Part of a small language model's weights.
Architecture: rotary positions, biases on query, key and value.
MLP neurons of a small language model. Each row is named by its layer, matrix (up: input weights; down: output weights) and neuron, and shows model dimensions 0-191. Each number is 500 + 50 x the weight over its row's rms, rounded and kept within 0 to 999. Numbers have three digits each.
After each neuron's rows, "fires on" lists the tokens most often at its 100 highest values on Wikipedia text that the model never trained on.

L3.up90:525464479446433469499496545360487509491514513575450407555510503520517489473475503557532590494536461470494591471480537486416501512456539517459490492464350525477516541575436528470491475526461575482460536545498388507465523442506441432486458400536429504441475603414594508537456514533509542503537538531510495455473446521543499421530463481532536537429548489522405566495569582566510503464572530528424435568516455570547458531557463493490457473437451451514413502503609580543480573587491477495409553544489535542526485459407479509463501525465445478466454484567554399528478422341507437435
L3.down90:595466464418513458468492437514516496456443455458506496463563420383507519496479499558339494444436604574474527502504424460450469456534497440467515571474498594489489415566505527481570492495537595543564517581418607508562565439496568590513499528487445481581515505564471430562560543493513401497602524480501500522475537621550560548590461518486478464545486489546560503502463444453532532531468520516609535472506533450364424531438470535488495445520493519474502475419482527424564475538442532494568550557497582547494529555485458515567572474429525537533426456492501521521480491584484528497
fires on: "ed", "s", "es", "d"

L3.up48:553550494451518475525476477562483484446533438533518403443520512514542489491541522448433586465510607518469448486526507516574493433531596434416491561430488450609440493594564481536548520471570451516503577561604501517522569530456473470507489490505571490439454464485428581511523438429440514476481555498567507488435525553523459482452506566580495566541582446555457504475513562547527572585519415512487477536472499547452459441482524504499363452543478491535535451527468455529463407479586508431549562494538410514533606442406517561427605510479485602422430497465535571535548482449533528575
L3.down48:472549442472550490431440464568467530464535559537388505472458553518558456490491469365501506607410462446551491478586407512409399449535465509573530544473477474520487437528496577462477541498571525547552492509507524557471471470492557568456505543518510518453572486480513464480444407527508418527485551578527441533542468549519399461553363427515584525410372510533537480510469471475509460493508466505449363469512491556508407449593474501478493507469379481509584492568468501519600459545465496552505451497459488478555469530466518486513407446385545531507463472502402550508451513522497456504
fires on: " and", " /", " |", ".", " of", ","

L2.up113:478438608477544441534490383506534434462480391477467450527481519504460500504534461465483468488533582473528391422571454531565480597550577506536444526595558558578515543589433500454536519615491412527515501509536534485484513549458460415459492624457486436634547495477493428577494478476551483492566501395470504482514431506547481490470474507512482580499537455397524480430533439521492544533506492472535443531527465413473522540455570477445524432499453589507479524533513544490564544468524550492449520539530610579508480518529462460452481505490523399426476528422505455398487517604601497540
L2.down113:506616504524413444460514484538411412435569537515439524490520498439459439559463526540478504512509518499558470467490491499431436478465503552409570542420499438562491504490441498354460515522398491569456651493474477440526506484469523578507567472580546448518476505563502539545529499451507481451474550524469514469467530615491569547472455510552455432519473481507424474439574449526559638500556519423568574365489446362514501453486490537596497495585525477528462453451567509440543492461473526552491500416492511475480566456537452518492466588540494513535487488469510427575517425502430532531
fires on: "'", "’", "\"", " reve", " therefore", "al"

L3.up26:547504504471398495505535438449527501383496471517508587545475535503470391439447510417563591490458481402526472512544557505467522541551429570507497450553470522571486534393529508525496637496504428544447491589422505434491514503515470454499536546522525550512485509445490399472501382430467414546533458418454462456534459576425421423461534472546558536488508476436484441441493569377518459495448513587508527523539413585421531568486460495536427496554474538492450456512515536553501514491473459526550505550498596520504485506474394568457478461536523482554515487549546545438442448633542546478
L3.down26:537489539428485516471443448453473439467456507554426438453505489535631595506452481571487474497594479514503435517480502545508534496505588410513465435521495497484452435528503513417541506575525583497532551461525461502485463473573521533486541473474487467521597511573470622595476546464476527550515563469601552453509499585564555540468493468512469473514493528518547475540577450577537511564520438392523449482466541438505489433591524599543600491524507420476566555461526502460578540507550479480486489408519466461477435508447587450428529616437526486444526527495513467487633545370507389521
fires on: ".", "\"", "ł", "'", "-", " |"

L4.up173:485552522491561485553430445515537441506483518481467454508578483463481485488542472616543504534533531443532483488505478478529490511413399477518449532512514467474536497509498492577527562446393561434486434517506456414481596590527482448473471399518361348557555499445514496452481546462509440474531499503531583488373507462478443435433547510508438523461403504475539555493533452466484649576448564563535466543473528525536490587482568532405473580477451534498462482529519460461484465459492514513576564518564492539460412457545546543495540526511560490445558502487452395539473394511605437558
L4.down173:530493622463518556462519506490462443539519530473472549519556504518476549555500465466476469479503441524434508437418532588460489495539517483509398472470460529505513521479444380489548448534532458620567509550465498530488358549505566546586476499572562489572406527507515506524602462549499555514543479468558414480514548493474443610537605481451646561572498479504488511543598506528521492449522446525561560502532505515487451545519461571581529469581579510482488467488506470533486471479505482441376480495597559599506545491410400497549454456549497542493480529548502496484505427412533506363
fires on: " a", " in", "d", " to", "ed", " red"

L4.up550:574544556596512483564462512451579564533590493505474465452494369466515499486466571462503530500483444462573423507481471485515485485516513508461522533456406483533590397555556485493497415524399504586535452492580481391551519471430484410425487565490479545453455480472552461446563510409487441527477609444546561553444509531499520532515519441508503552538464453606445455475488521502513536584443584540453578439564526541485490418490468448461460535535488470528539620554507450561467488478582507537514523503561476567515486501462494390465501527556460523620459525511559640504528580450468522536
L4.down550:470584380492556551449489510515577456435470483474490551479450498548422536525502462557558541526553474489433479542591397506548462446496453440495449467429570428509490443492507474549468506606508580540436521463482480583527480523569567520481515413550583454594511472510467566528440381582472471515553496539547513481527563512441472425454564578539541478498434476499569546530514449543484475438424423537463509522443476510521550503505432469530529497423463595449449465425485450457588506512503530540472497510505474376471537599466565629515543482460508494535553518546501377402552519474572422492
fires on: "\n", ",", " of", " and"

L2.up518:517508432550488443542492468512547486514458433484539595461506547530516568543413474396499506502531525536505545461531461506537486555504442521520481411493510534538527385569486573533501533446464495552456536468486531500465544536488483502458561462500558589454562511463432454561578572520521488540422458504467529592505461519544479456521510406457472545506605520550540586540570532434405517421535551500516430565471457433509481548549432584584437571587517503419570579438441511538535439497490582468475528562512576532464474469544550485573490417464642427414460537536537477613508486626512501550
L2.down518:481472538398394434356465561506396492511489517469451498579525495467493479486568585539564570530556497487533561510482490489473487496528502576545525390527489536524422575462565428476564484486553575522549489487476411480504463441446508474512481535535467516621495438581553415495453445539439418543574557508491460431533513497518456498503508429563488574475449534526425453434419497496586443444429493487449514427591494476549569565467540490437498448549480444542512478523534546435533577491520507503570457490470438443416397527564600492408504546642486535542533485512499527559538531469498549485
fires on: ",", "-", ":", " end", " time"

L8.up33:501527512578469515505508512565540495505493547480473495496526470491479509500511540467559525489581493405512472433502569536541491472530538524459511507454623516407532429527525616524577548531390565558474469486434446506502485533587454464526448457464552513539434479440432478584488467463605394477550411533554393419507557539528490569403437490552520509423486523486488536529487490527536433494548455423488524553450606495572458449490557505496439391530551508445554578467479491496410528414528563574417551378557558501502437484519427598408523538436502531546574550512502498542495546511556443453
L8.down33:483623434506473574480427450486540520617509531480515489509446509519529491527491522442430492563454435551569484507461460449582459508437529465392533436482515482533490469412462535512471548504504546545521461519572506506539434436447446522507560567546494491401493533590488449550640460611449524487479533465533550604506476475471561468514477473487493476506474373510473426595470514448474443483570526446473576527490505615505474463508381524520492414515475452489544523554600393549576495532527438516483448512441559531577517586494452439542518559509523465487516386494565453565464500614521473467
fires on: ".", ",", " GT", "K"

L4.up320:437528525509395399548489483531440467524421409543551486528518469500506490410500484488533570476570478407411448567485494478395482458461443430452471528515488490478570555555526444535535524491528611430490480494418499498478622452489456484588522445508500441487575420512423510443596493526556515596512436517446429385515443509462576470528516612487537539452528533533434544451583507541538565433549437482462587498490467562488427536459461532476515485537499436520437461461471547503429501496525539555551557447495527574501482457512529547396470562517468503423460520509484482620593470587479447452
L4.down320:523448503478556611443570517529539472530570509459485563463423492473506474551425538468540427487418520478559547445508526546485494507519457512498504416477517531478518525388481501413460499566436466519566456461548428571535329558505481599518455464465564569475489520516577512432501535498567503443439588459600506610518479505487483526464498442462504537502531507447513434540456416454496464529374522523512500530535430444479480487548454508484482547456565470501553534517466505506569404506452400463475500592509481367465524462449506491542547454560633499598518507518485476470461608499433614527
fires on: "\n\n", "ed", "d", "[", " be"

L8.up673:411499479546507440552460530545474514386524428449490557431490530465618450483424580518480489503442460531467476515567538481439479412457533488486428424528562502445594474419442584452574476593445474536448484533539417483466567465456508475481581530502513570445541493519483482513574474541606553479524558502479558513502575475516446558465349507464514542544542428488493524488599500467612423515493445499495493531477456572472493520504472461402416458464517492522541574503571597397541523544506479551479578440502540452548470516376480561503567555430407477492485444487482553515476567488525454491
L8.down673:528549490530464577485452511524494526560512495419467481578519432474451478542538480541520528561482398418500641518588559435529451491478484412508576491481473497462495445513432521528480465531450448466492476498577490435616481466462472548476405516537504480472439533448547516539677506468549512544475485424475599499480420492526487549410494549517536483492491518598466524512429422503576549511444496494418547534580519574352471467543484543451498499554507555499569458435494549416552512436540584506521443468480482520494490481530518362459455615552510515509490604562546472516490497447581539468
fires on: ",", ".", " $", "-", " −", "{"

L4.up194:451507416419420470502478507390500427560540412523510577482463538545526521425584490541560528487492571479417556478563461535504435478509475487441564572457450575525507467544550526500556545527558524494581445514563492537533525483459480587578547531479502386580494495436475519460527448452534510484565475466429502590422474546542458515487554562573563544492418575469521443496471556593497627507535534472471457451592419486426504525544492544560567435486488491465448564503478419519529489530556465511451406455558533469568495451545460549430458597471448421546492528550555594550519562416522508446
L4.down194:519463579512571495528529522517518545422504555501496531538528496487452446475443464451414408530499555557523385525363579533534567575423459508451493468492466501457504522403518532416450489469514361432402484574553527471497484496463505444467516526537562568451566485559548574448428513501530453436517474474576576524594438513425512544436587539520516464492568526484475610520538502461437452514452501535590525465472522517557529461367493538465470439543476503482573568403474554507539519568441562513471523579467430454445491477450567518580490461573416470533579469505461493544480447557533533516
fires on: "d", "ed", "ted", "able", "ized"

L3.up524:511461505497492398503471487522451466551465546503439502409523516562466488646447472525540507453481498525479480421485495509564506463429426483505487525457481430520543514489517535443458544510583459502483411586527538504550539611479543447522569540430436567513501408403503517534560505451570518523501578608442497525423444481471523514477462501558551521465540497490565550489521523509430585438425585509414431558502335447357502464494508502489528552525530381531489564547378603580514532541405494559550533539565500520514525425432470492497505523406496511478506521497486566534525538496455536533
L3.down524:450502493519524532527515446522438500449502534414412467548531456522491499460635550454463489565615409509465586479527439454430481540579482481410526452405550420463473581508532502499484468519504464477505486566554508475510560581544507482458444457484537531539540533594467495587416486541482481389490483543470509565447506404531533582489542361541476461496488603475502428383527434446521423565545444504455546532453539519536522467458403516461441409446504483531524489519499440576471545393519518474468488461496503491501479546486598568507459490478533398547427449644546483473479475494495535492
fires on: "-", " On", " said", ":", " returned", " ft"

L4.up513:467545563463627548596475437477511517448543498487517502548482415504486505542582480533491483449532478559524556516451525523484511426436587546522375526422602450509485459557516568475518498472543449492413530545519474524508453416508575505391522556505461533582396477489517602468488513440498385491454502442399564489436480443502419589447491555570470535550459553565415455475503470551400433571528558522479524540487546560550496495469543627569482474563452455487585628492527434450554441490531484491481531494490482526531555549459467534586531553501501553462492504478503535449535484475593553532
L4.down513:455469432581482518508491479551385461518556469561473418562454480506458449491515449485521438473549452545522549532498435496476431468510414562497568418441522568501371573516555517508536513459513521564517454484581551664530478490499571413402490373509566470503621585490496495434554364418402407583495461488498431551523441542434558542490530525419507550492471505481533468464480494458557530462426485456494525550527502481531439452562463503446485471508526497512571452537554560548515517543503467502500514512435577411490469414585495440531528464499554578539464522461487525568464517535451523518
fires on: ";", " |", "°", " and", "E"

L3.up655:504620534472554478599446584385469474551561544500453502590596587549476552497504539542431444460571566442458432502494490483484442585487473505540434561535520567433413454501421492385483522461488555509488512551417416508448514530482497569519349526489518516426501494506502565505568488555434530559457453443571476550490502531553524520534607415429474514500558508468458546585454493509549561419573520507518468506569540472540430435504570530570547492453505528479486539395459551585477435478454538477494491478451562520417473546517526531466477545510482488475430432477489425505465446532598480457
L3.down655:550403449447491472530532419534494472513547495447552517553535563434562531441512495525489591507478449526506526476550536513554399502514442552540572522455523535465558441467560506381513555492626554502594517523529470573597524525493516466543620515438523510532462514573552463486434511607471538511565517445519535506462453526361494446460489527449485440499481466464621410407476534476595629493504409485482483500480532566539483524499448523449448441560462505508514539524520458434485462499482486424559471549436573487635410451596493437500560465505510480512492466500509553488513621558503494505
fires on: "ed", "ing", " to", "s", " between", "es"

L3.up252:589492561474572469430520547471468422496444458524581494549520561498534466529495523462410523438488474424352542491482519511471468475478507474543494568438472596539466437484431473441497404512474523525483468537491452505458394528446471546520560501504538531510467482436511567531554498561534489437412430500571556492541534461382458556539476490501539547520506495455423567511484461569512431421527527576491487467440485567482451451502443587527506572558534603439492472531504507458524492504541479539480629566482546411395551593470469566433498573484453452458518558517520531520538361486430537366
L3.down252:405483504544507384541478468454546570542590438515494445337529570463540468456536473591538474427503446515487454477519574469484432504413512417555570521530383528571431530482437433553439543470531440492490511539498488500512507564598428502531455496464560453454540522511557530570477465540471513530489479462516491504462548551546533535466575565497400428465510569540527496501452540445460511369598466461478443416577510439409482511536485495408495552442482512564421488517454456493491509491435507513499495541347416545549489490540470520496492432561525480519566545490483510483460522434404561556
fires on: " |", " =", "amp", "="